Weights of a small GPT-style language model, trained from scratch on English Wikipedia.
Training: a variant of Adam for these matrices, 7590 steps.
MLP neurons of a small language model. Each row is named by its layer, matrix (down: output weights) and neuron, and shows model dimensions 128-191. Each number is 128 + 24 x the weight over its row's rms, rounded and kept within 0 to 255.
A block is one neuron, or neurons of one layer that tend to fire together. Before each block is what it responds to, as a language model described it from the Wikipedia text at the highest values.

Clause-ending punctuation
L2.down16 [ 96 121 187 125 109  94 108  89 143 118 115 120 135 174 128 126 105 144 138 109 158 114 122 150 114 122  85 133 149 127 128 117 125 131 102 124 127 113 111 169 133 129 125 136 100 109 119 129 140 166 114 119 159 100 149 166 110 112 122 163 116 110 105 134]
L2.down70 [125 104 118  45 104 135 130 131 141 132 139 131 137 103 121 109 150 104 142 132 139 157 108 123 179 149 129 144 118  82 110 143 133 116 126 110 135 124 143 131 156 120 108 147 143 141 120 124  76 151 135 133 122 147 153 176 117 119  80 124 111 155 157 159]
L2.down94 [ 98 111 148 112 139 118 130 106 129 125 141 140 125  88  92 118 124 147 147 156 179 119 121 123 127 149  76 139 121  98 130 114 114 159 123 145 176 152 104 125 116 154 126 149 175 134  93 151 136 135 166 142 138 110 116 103 113 106 109  81 151  85  96 127]
L2.down98 [122  99 134  98 131 130 130 122 168 102 149 115 149 135 132 121 126 128 148 121 159 142 135 145 138 191  89 107 119 139 129 153 151 122 163  66 121  93 114 140 119 144 102  96 108 111 131  85 162 152 141  95 133 124 124 161 113 100 153 140 164 121 133 142]
L2.down121 [129 105 147 102 146 140 118  93 149 105 150 158 141  83  96  89 151 168 142 152 136 152 113 109 117 108 127 150 136 118 125 122 108 113 125 129 133 113 130 140 155 111 116 116 147 132 116 142 140 127 135 138 142 111 143 173 142 146 126 156 158 156  86 120]
L2.down134 [136 129  68 124 157 125 142 155 141 119 123 143 151 191 131 128  97 131 139  75 118 125 160  86 104 127 159 153  77 138 129 143  99 151 139 134 118 111 143 176 106 144 147  78 137 134 144 117 151 140 123 103 130 102 136 107 147 107 137 139 124  92 104 122]
L2.down161 [ 98 142 119 101 113 107 104 150 130 137 127 117 144 135 150 122 149 120 134 171 111 129 106 147 123 141 126 127 156 150 155  92 116 124 122 106 159 124 135 121 134 105 151 121 122 116 142 129 135  90 126 160 145 110 145 122 129 150 151 148 134 130 128 133]
L2.down178 [105 112 145 124 107 124 132 135 139 143 151  82  96  47 140 129 127 134 142 129 103 144 101 149  96 122 150 123 113 135 117 131 115 181 138 179 148 125 101 115 135 121 116 115 155 152 141 125 120 158 128 143 108 172 118 104 173  93 131 161 107 154 140 138]
L2.down189 [154 131 122 125 112 144 148 107 186 135 158 161 125 121 153 107 138 145 140 140 190 120 135 126 110 134 160 166 127 108 146 120 111  82  58 125 144 119 154 117 144 130  91  94 132 142  99 134 116 105 135 112  81 127 128 170 101 148  82  94 117 155 113 154]
L2.down200 [103  97 153  93 119 146 147 118 153 107 102 130 147  80 120  92 123 132 139 151 148 127 129 132 113 185 107 143 145 128 132 151 114  97  88 117 162 109 147  93 129  96 108 143 137 172 120 135 112 139 135 102 120  92 132 135 151 133  90  91 118 133 127 126]
L2.down214 [125  72 101 114 102 150  90 132  97 173 122  81 106  55 134 104 118 134  89 139 113 142 124 116 140 160 129 125 130 120 120 107 161 134 131 119 123 163 130 125 102 109 133 110 127 133 161 133 158 122 123 121 142 131 126 136 105 151 119 140 121 164 134 144]
L2.down253 [150 132 149 104 120 159 144  99 107 112 125 130 122 149 118  96 129 103 162 141 164 132 134 178 137 150 115 163 113 120 121 127 109 127  31 104 151 104 130 135 110 131 138  93 121 111 117 146 152 118 131  85 117 161  82 167  98 152  75 105 157 125 116 160]
L2.down257 [100 137 129 114 134 138 165 117 129 129 159 111 134 119 123 147 150 167 121 126 134 126 101 130 130 132 172 100 130 126 177 141 126  96 132 150 134 101  88 130  83 140  60  93 120 132 135  80  81  89 110  95 132 151 167 147  89 134  94  90 161 119  95 123]
L2.down297 [130 122 136 122  85 126 153  90 145 139 158 184 116 141 160 114 149 176 109  97 175 133 121 141  73 163 114 137 165  89 138 138 145 114 106 115 124 103 124 138 119 112 138 161 148 118 115 159 130 123  99  79 120 116 118 134 126 129 164 137 156 128  94 146]
L2.down308 [135 106 112 113 104 135 127 136 160 138 100 133 133  95 143  83 148  96 125 137 137 153 118 137 169 119 109 158  96 124 143 126 127 112 146 134  99 131 104 145 187 121 109 147 152 104 123 118 156 131 165 139 173  87  95 116  99 142 101 103 128 153 131 151]
L2.down378 [101 134 150  91  88 138 137 168 134 124 140 113 163  52 111 132 121 178 161 130 145 133  87  87 127 165 116 116 120 146 144 133 126 106 120 117 136 149 126 117 125 100 124 143 163  96 164 135 151 136 109  80 119  81 152 144 158 136  98  89 125 110 131 121]

Letter v word-start
L4.down40 [154 135 102 132 125 160  93 111 126 117 159 162 146 158 128 106 128 137  96 141 188  81  96 103 137 150 166 101 145 116 129 145 133  90 109 116 141 118 135 121 120 154 146 155 163  90 179 136 169 125 113 133 124 125  87 129  83 101 148 131 132 144 117 117]

Split word-initial fragments
L4.down39 [119 154 107 100 140 119 149 119 112 137 116 106  98 132 136 134 132 139 132 156 138 134  87 113 195 119 166 121 138 165 159  87 164 119  89 146 120 129 127 134 146 128 123 123 124 122 177 101 113 139 113 123 158 124 111  94 133 128  97 101 126 105 166 120]

Incomplete word-start fragments
L4.down305 [ 89 130 106 112 100 144 154 128 117 100 142 117 118 158 147 179 111 127 146 116  93  85 127 151 152 127 128 115 162 109 106 168 121 126 126 176 108 166 107 106 123 149 113  93 132 145  99 132 130 132 110 103 126 176 138 144 124 137 138 139 136 126 139 111]

Phrase-closing tokens
L4.down75 [140 131 123 123 126 148 128 110 143 131 134 120 134  92 125 107 131 138 125 130 142 150 124 138 109 118 145 133 124 148 125 105 146 119 110 151 134 148 129 117 116 134 122  95 124 127 110 153 124 108 131 133 125 122 125 146 157 130 108 142 123 121 143 135]

Split word-initial letters
L5.down35 [ 91 138 115 144 126 110 114 114 119 104 128 158 157  58 114 105  76 101  59 167 117 149 104  96 110 130  90 129  94 111 152  87 127 113 170 132 133 139 125 145 103 127 118  76 177 146 144 143 144 160 122 153 158 121 100 115 143 108 112  99  93 133 113 142]
L5.down355 [177 120 119 120 158 171  80 177 116 130 102 126 137 122 127 125 119 136 163  99 177 100 137 150 133 155 109 130 145 115  88 120  96 139 145 133 150 121 145 116 124 126 110 152 169 141 111  80 141 176 102 125 142  74 145 126 159 109  88 124 135 123 127 157]
L5.down388 [133  97 170 119 165 133 145 136 122 148  99 135 141  73 106 113 124 148 117 163 142 115 137 134 136 151 138 135 134 135 109 113 117 107 109 117 122 124 141  96 116  95 130 115  88 138 102  91 143 120  84 135 111 130 104 179 111  82 111 125 126 137 144 122]
L5.down434 [ 94 112 131 108 119 120  93 153  96  97 164 107 115 160 115 128 141 151 108  85  93  80  99 104 136 128 126 118 141 122 111 179 148 129 108 156 109 132 145  99 121 112 178 107 184 128 148 148 142  99 142 158 112 160  99  86 149 169 111  87 134 139 120 144]

Possessives and split word-starts
L2.down26 [180 114 107  82 120 117 155 122  99 124  97 130 131 111 112  90 120 146 122 105 157 157 132 135 131 111 142 115 113 126 121 155 138 133 124 136 123 121 107 140 127 142 113 108 153 117 142 125 117 158 118 135 110 171 150 117 103 124 132 105 139 104 120 110]
L2.down28 [138 142  99 136 120 122 111 130 120 141 134 146 104  72 114  94 148 123 175 112 136 133 142 116 131  49 101 140 102 173 128 104 155 118 152 102 138  97 100 113 112 114 146 101 133 132 116 115 134 159 160 103 149 119 144 108 104  75 136 164 133 176 153 121]
L2.down56 [154 131 121 140 125 187 114  87 102 100 112 151 104  90 126 101 125 159 147 113 135 138 138  98 126 121  79 104  91 130  99 144 134 128 139  97 110 154 129 103 123 179  83 120 151 126 145  87 121 134 141 141 125 162 103 140 160  67 113 149 137 156 176  88]
L2.down80 [147 137 124 111 139 143  74  97 128 153 137  74 130 185 109 103 126 111 150  93 110  65 129 126 153 159 118 137 156 133 109 109 117 133 137 164 171 131 106 128 115 117 161 163 155 115 107 134 116 118 136 131 123 137 109 154 136 165 158 105 102 160 105 132]
L2.down137 [137 107 125 114 107 131 123 115 132 144 143 111 157  93 166 156 135 156 181 126 167 139  91 122 213  85 128 132 151 115 145  93 115 165 128 141 159 105 117 149 167 131 137 183 111 128 110 141 116 109 143  96 117  76 107 125 120 110 109 133 130 103 154 149]
L2.down146 [138 178 125 107 140 100  73 190 115 156 178  87 110 127 144 105 147 107 162 110  90 170 130 125 124 103  63 121 107 142 128 110 118 147 150  78 153  54 115 144 159 101 102 117 113 102  90 156 122 130 146 109 136 114 139 126 149 123 130 149 115 164 141 117]
L2.down158 [141 125 101 140 129 113 156  66 114 140 112 140 114 128 159 101  97 113 144 135 138  76 112 129 124 133 115 116 105 133 123 114  90 141 127 130 148 124 148 144 135 109 156 133 164 129 100 126 152  97 113 119 123 157 117 149 143 126 176 106 146 126 128  77]
L2.down190 [143  94 121 166 126  98  80 151 102  99 139 110  94 143  87 161 117 137 136 127  99 162 132 106 118 113 151  73 124 153 162 153 137 145  98 150 138 164 104 122 136 143 122 110  93 137 153 103 119 141  93 135 140 101  77 136 132 188 151 143 136 121 119 134]
L2.down228 [107 145 112 146 134 109 129 162  77 146 107 158 121 144  89 118 175 131 121  84 143 134 140  80 121 105  75 112 148 158 156 167 127 140 126 160 138 145 123 108  82 119 122  94 162 122 155 148 107 145 109 140 134 131 173 125 146 123 155 150 133 100 163 116]
L2.down245 [122 154 107 100 137 112 134 133 122 143 103 125 153 109 121 147 171 162 101 117 189 149 113 122 170 148 145  76  71 115 111 117 141 172 118 145  97 120 105 123  70 132 114 144 118 193 112 139 158 116 113 147 126 152 144 153 104 184 110  86 132 137 139 153]
L2.down248 [112 151 130 147 132 122  91 150  82 157 137 118  71  86 129  85 148 123 140 113 111 188 143 146  92 105 109 114  93 127 134 140 119 160 122 137 148 114 134 110 110 146  95  86  70 166  97 114 139 133  94  73 144 123 138 102 144  96 146 136 140 186 167 115]
L2.down283 [133 103  93 108 113  97 103 101 111 130 110 142  81 153 114 107  87 164 136 134 158 160 145 103 135 117  99 110  81 143 111 152 146 161 135 118 127 141 165 109  80 138  74  99 156 123 125 109  79 172 124 141 146 124 126 122 140  99 128 160 156 159 136 144]
L2.down291 [165 113 106 193  70 114 154 140 160 162 130 134 127 138 130 132 105 145 132  97 202 132 142 113 111 127 118 161 138 127  75 176 134 143 141 122 158 111 122 136 143 151 138 116 145 138 130  82 120 123 141 119 103 127 178 122 111 105 115 127 115 141 152 143]
L2.down335 [115 133  94 171 114 132 108 159 132 123 154 124 123 121 110 103 117 105  83 113 164 111 107 140  89  95 132 127 130 157 135 111 118 136 116 186 142 115 132 125 140  92 131 142 139 121 118 119 172 160 129 152 141 127 130  86 118 101 133 105 140 116 158 138]
L2.down345 [133 143 162  68 121 135 140 117 116  82 112 118 159 132  99 151 127 151 119 165 150 170 125 167 115 139 117 108 105 109 130 122 184 142 100 148 119 129 113 130 128 122 150 130 135 120 119 149 126 169 124 124 115 109 146 148 134  60 108 132 103 108 136 121]
L2.down400 [103  90 151 122 108 117 128 174 139 126  90 134 126  32 128 138 127 136 136  86 137 122 116 110 121  53  84 118 108 125 137 100 143 108 136 150 186 101 139 131 155 136  83  74 100 144 153 106 141 122 111  60  92 129 121  97 131  74 115 134 143 174 116 137]

Word-start fragments and markup
L2.down73 [132 172 139 135 127 127  95 137 132 110 128 161 145 131  95 174  92 175 156 116 145 121 114 122 158 177  96 101 116 164  77 107 124 138 109 140 138 168 134 123 120 124  92 115 111 121 125 150 155 141 116  97 131 124  97 137 116 152 107 128 128 142 131 145]
L2.down85 [119 134 103 117 113 150 157 106 101 116 131 107  99 131 119 140 101 161  95 144  93 137 125 122 134 135 105 137 103 141 161 102 144 141 112 137 115 145 109  78 128 142  99  92 161 150  99 119  99 148  87 145 105 157 120 116  86 137 141 166 128 150 143 140]
L2.down142 [120 150 134 122 112 141 125  75  87 121 146 105  77 113 120  87 145 108 115 179 156  87 132 121  82 138 116 152 130 149  64 148 115 150 100  98 104 131  96 129 132 119 118 126 145 140 146 117 152 108  92 132 108 143 137  73 141 150 168 133 119 129 169 102]
L2.down162 [154 136 129 129 154 146 109 110  77  99 191  93  99 164 135 142  93 184 124 111 114  70 154 143 135 153 103  95 128 113  96 105 158 134 110 124 151 133 132 127 130 172 112 102 128 117 105 150 142 116  69  82 161 147 111  59  89 138  79 128 146 109 135 124]
L2.down174 [103 148 157 109 136 119 108 147 114 126 118 121 167 138 142 123 149 143 146 130  80  89 124 167 153 169 139 118 146 135  94 102 104 125 105 141 104 144 126 132 143 171 152 128  98 112  99 102 105 128 110  86  85 164  90 116 138 144 151 151 116 133 119 128]
L2.down206 [125 128 106 133 157 131 117 131 121 119 131  90 115 150 103 135 154 156  99 135 130 112 151 123 120 144 152 119 120 156 120 109  83 154  99 171 110  57 143 133 182 103 145 138 117 129 108 118 132 150 138 106 114  87 178 138 146 140 122  95 131 129 157 133]
L2.down208 [114 105 129  92 165 107 115 113 135 129 159 107 123 111 128 101 167 118 131 113 141 118 121 119 129 137 152 125 133 119 120  79 127  85 108 181 145 157 139 150 120 119 152 129 113 107 183 172 188 132 142 106 141 125 169 102 147 121 132 123 143 137  88 135]
L2.down242 [135 168 128 156 116 151 105 113  91 146  90  91 132 170 140 158 160 171 147 116  89 145 165 149  97 135 166 130  90 142 120 117 160 146 109 116  98 156 152  67 112 131 166  98 154 133  71 118 131 100 177 122 120 173 119 138 183 134 123 143 143 121 172 103]
L2.down264 [136  95 129 130 132 154  75 112  70 145 114 136 143 125 175 102 142 140 154  90 116 130 126 127 130 125 105  97 133 136 133  64  93 168 149 181 109 115 136 141 159 137  82  94 110 130 118 134 165 103 112 157 102 177  92 132 130  97 145 109 145 152 166 147]
L2.down323 [147 214 128  86 159 133 150 126 124 148 156 123 123 120 106 134 118 146 161 114 117 170 132  80  99 124 158 135 117 142 137 113 169 104 157 170  94 112 138 103 143 193 125 143  93 101 106 134 155 130  87 145 131 138 127 109  81 139 163 109 166  91 100 105]
L2.down372 [159 202 100 119 117 112 130 148 151  78 149 111  98 139 143 104 119 160 154 163 102 118  99 120 175 143 135 151  80 138 100 110  92 161 194 114 122 126 137  89 110 117 143 133 134 135  82  95 149 143 118 191 149 144 130 129 127 103 126  93 147 113 146 127]
L2.down376 [148 164 135 125 151 115 109 131 103 125 128 162 159 178 103 135 120  85 146  57 143 143 138 142 120 113  77 120 117 136 135 151 157 149 117  47 126 112 190 119 103 159 154 105 141 102 107 127 117 156 120 137 100 138  74  97 122 101 114 127  95 142  98 127]
L2.down394 [149 145 117 110 172 106 153 127 154 150 145 142 157 156 111 105 128  99 131  76 130 124 143 131 176 126 133 127 153 137 115 165 130 109 125 130 182 138 173 113  83 130 130 136 113  82 101 138 129 128 127 134  98 121  82 127  77 132 112 140 148 113  96 140]
L2.down403 [126 108 123 120 147 136 142 144 139 126  98 155 102 140 140 154 113 111 121 134 132 162 119 164 155 166 102 121 115 140 126 146  99 106 162 141 151 110 117 109 138 124 148 118  81  96 140  95 113 143 158 130 135 106 122 137 133 110  72 176 109 135 123 133]
L2.down409 [124 143 127 126 166 120 132 138 113 130  60 121 124 118 133 175 107 104 138 114  87 143 117 145 112 149  58 127 139  80 148 117 144 115 144 152 141 120 117  92 154 220  87  79  95 128 132 156 118 128 108 143  84 127 120 131  97 104 129 121 128 151 157 108]
L2.down433 [135 115 113  82 133 157 129 129 153 128 143 152 145 128  91 131 183 172 141 119  96 160 123 113 147 119 149 129 157  92  80 136 111 140 177 137 104 142  79 129 148 106 138 127 121  97  97  99 115 111 117 172 136 121  98 139 166 119 100 130 141 141 130 126]

Word-initial d; time colons
L5.down15 [163 163 150 130 118 121 141 108 151  97 144 125 155 172  96 180 136 192 141 139 181 109 118 143 144 149  88 136 130 131  90 135 139 122 155 133 140 151 138 144 100 124 153 145 139 108 169 172 136 126 108  99 143 111 144 123  73 111  93  91 111 149 117  92]
L5.down25 [171 116 140 155 163 129 151 120  94 120 148 115 117 147 144 118  96 171  98  97 137  73 141 167 138 141 109 153 134 125 121 108 125 159 177 117 142 139 119  90 109 124 146 166 113  92 104 114 129 140 102 142 130 129 113 100 108 129  90 113  86 112 126 108]
L5.down325 [129 152 133 117 108 154  95 117 131 143 101 128  82 100  97 138  76 127 188 113 118 155 124  94 169 134 156 159 155 137 120 115 169 145 128 109 194 133 132 107 124 134 147 119 100  79 118 153 105 109 127 110 157 145 113 127 104 124 139 166 134 146 161 166]
L5.down389 [164 137 108 142 145 133  94 122 134 108 163 109 115 148 123 123  64 140 101 107 110  99 146 115 122 130 142 166 111 132  84 111 133 135 145  99 173 153 182 131 104 122  99  99 135 120 195 104 136 108 143 116 163 130 145 137 129 131  99 175 127 110 105 107]

Possessive determiners, adjective endings
L5.down229 [181 147  72 132 136 121 131 152 119 152 125 124 103  66 136 110 111 152 130 129  88  74  72 113 168 108 117 116 144 159 127  93 134 146 115 166 102  86  94  94 123 123  71  93 104 122 123 114 128 146 138 132 202 146 124 112 124 143 117 116 139 153 165 135]
L5.down271 [133 125 107  98 113 138 105 137 150 127 145 131 143 109 110  86 107 119 137 126  93 104 107 127 143 135 133  96 151  92 116 128  82 166 144 174  90 112 141 134  91 178 138 109 138 121  83  92 157 124 147  98 140 119 114 120 143 129 126 100 145 118 117 124]
L5.down294 [129 141  91 116 118 149 134 108 118 161 120 125 105  24 136 130 101 127 124 120  61 145 114 120 125  98 136 140 106 159 106 116 123 140 127 130 148 129 134  72  90 134 164  82 133 127  99 113 130 177 143 134 104 108 108  86 144 106 131 152 163 148 125 121]
L5.down407 [105 116 140 102 145 110 125 158 117 142 141 129  67  32  84 120 152 136 101  72  57 130  94  95 143 100 122 116 148 122 136 107 140 108 123 147 144 130 113 134 131 128 106  89  77 131  95 140 106 137 106 128 137 101 118 105 137 151 142 152 126 156  86 164]

Split word-start fragments
L2.down31 [119 122  95 112 125 100 143 133 116 146 103 141 137 155 103 124 161 136 174  99 169 149 122 105 146 128 107 134 122 136  68 130 106 101 126 196 151 106 119 162  77 113 131 109 110  98 150  84 167 138 131 134 155 114 103 111 121 139 128 136 129 111 114 125]
L2.down40 [126 123  96 102 125 115 151 120 119 109 112 154 179 112 107 139 117 113 125 121 105 120 164 107  75 126 145 162 159  93 135 140 156 142 143 113 126 125 113 160 144 119 143  63 115 125 136 118 177  95 139 132 150 142 136  85  87 140 139 159 169 117 103 109]
L2.down53 [166 119 127 161 100 114 153 126  61 139 161 177 138 121  70 104 110 145 162 149 106 158 102 113 154 129 122 148  95 123 157 113 106 113 100 103 151 128 113 151 112 112 104 143 156 121 109 134 122 159 141  93 138 127 127 119  96 169  95 132 126  80 149 132]
L2.down87 [107 139 105 147 122 103 170 115 149 137 139 223 102 186 105 117 132  70 102 153 163 107 111  82 123 117  93 105 129 119 135 137  76 104 116 109 115 126 132 139 117 146 120 159 157 150 143  96 131 118  70 105 135 147 130 134 107  88  90 120 134 117 130 144]
L2.down97 [118  74 157 125 142 119  94 130 105 152 161 119 153 135 122 122 126 127 112 113 150 143 118 102 114 150 121 120  98 114 144 103 129  95 124 115 117  79 126 149 118 123  98 148 139  91 122 166 127 145  74 153 139 153  65  97 170 139 165 137 122 118 113 145]
L2.down103 [113 153 138 134 132 140 158 135  81 135 155 126 102  93 116 147 126 106 110 119 152 109 118 134 135 135 151 147 132  59 134 125 150 130 137 139 146 133 100 147 174 112 100 110 139 159 176 111 126 150 130 154  93 142 161 150 115 115 123 173  93 143 141 126]
L2.down104 [127 142  97 149 109 120 187 148 134 104 107 126 134 126 164  97 125  94 128 124 122 106 124 144 129 151 119 150 104 126 149 124 128 124 127 113 135 141 172 127 143 109 120 132 111 133 154 139 157 122 139  81 157 140 116 130 163 155 174  64 135 159 144 115]
L2.down116 [ 87 122 155 162 144 133 100 115 150 116 119 115  87  88 135 111 129 130 153 107 120 140  82 114 107 153 138 182 145 150  65 115 123 109 112 107 120 142 158 148 112 122 132  88 127 115 130 133 157 141 141 113 123 140 196 138 120 165 124 101 140 158 115 130]
L2.down218 [135 177 134 144 134 122 160 106 160 119 125 130 161 133 101 123 138  78 121 149 126 122 109 110 144 157 165 117 107  98 136 118  97 130 131 110 161  90 111 126 103 117 129 165 148 141 135 117 192 145  94  77 134 112  86 112 149 131 111 104 160 128 156 112]
L2.down255 [159 157 119 140 111 128 144 147 138 145 134 124 175 125  99 121 111 131 137 140 137 119 117 110 120 183 165 145 141 128 128 111  95 111 151  94 134 152 156  93 113  99 116 149 170 110 115  99 178 154 164 133 109 178 130 101 169 135 119 130 136 110 164 106]
L2.down275 [142 107 127 108 154 124 134 131 123 146 126 133  84 110 163 111  86  84 145 167 122 132 139 167 152 156 113 142  85 133 149 130 106 145 142 129 139 120 135 138 102 107 117 128 124 157 151 127 105 207 117 109 175 126  80 110 131 145 124 121 141 128 134 160]
L2.down276 [122 135 141 118 118 121 126 136 147 140 126 149 112 133 104 179 124 124 195 156 140 122 133 140  75 115  69 144 132  70 126 138 126 110 129  93 152  87 149 130 108 160 129 121 100 111 112  93 133 136 140 136 118 139 143 117 130 102 141 133 119 132 129 139]
L2.down285 [157 124 129 139 108 149 101 118 123 149 113 152 157 101 123  95 136 101 145 166  79 145 113 125 150 169  94  89  89 130 122  89 173 119 129 168 150 147 126 158  87 154 131 108 118 139 178 115 169 142 129 113  83 172 124  67 109  47 110 149 136 148 107 131]
L2.down309 [114 140 143 126 110 123 159 186 107 119  71  95 104 146  83 119 155 129  99 137  75 109  97 134 132 141 131  81 113 119 100 140 124  97 133 146 143 123 110 146 109  80 139 159 150 145 146  80 134  84 160 148 143 161 108 103 181 130 121 110 127 125  90 151]
L2.down391 [159 136 134 169 133 110 182 157 143 108 146 127 153 143 112 142 122 120 135 202 156 143 121 157 143 155 120 119  61 127 138 169 159 125 154 159 152 101 103 122 105  96 144 118 110 114 146 111  94 120 135 113 121 146 169 119 114 114 133 134 126 151 150 133]
L2.down440 [ 83 134 112 142 150 124  90 123 111  79 123 109 153 175 123 110 132 107 148 153  99 100 103 132  90 180 126 143 117 103 142 138 111  98 115 123 144 112 140 148 128 143 152 147 125 141 148  67 155 141 110 133 127  74  82 144 137 170 135 158 123 135 158 104]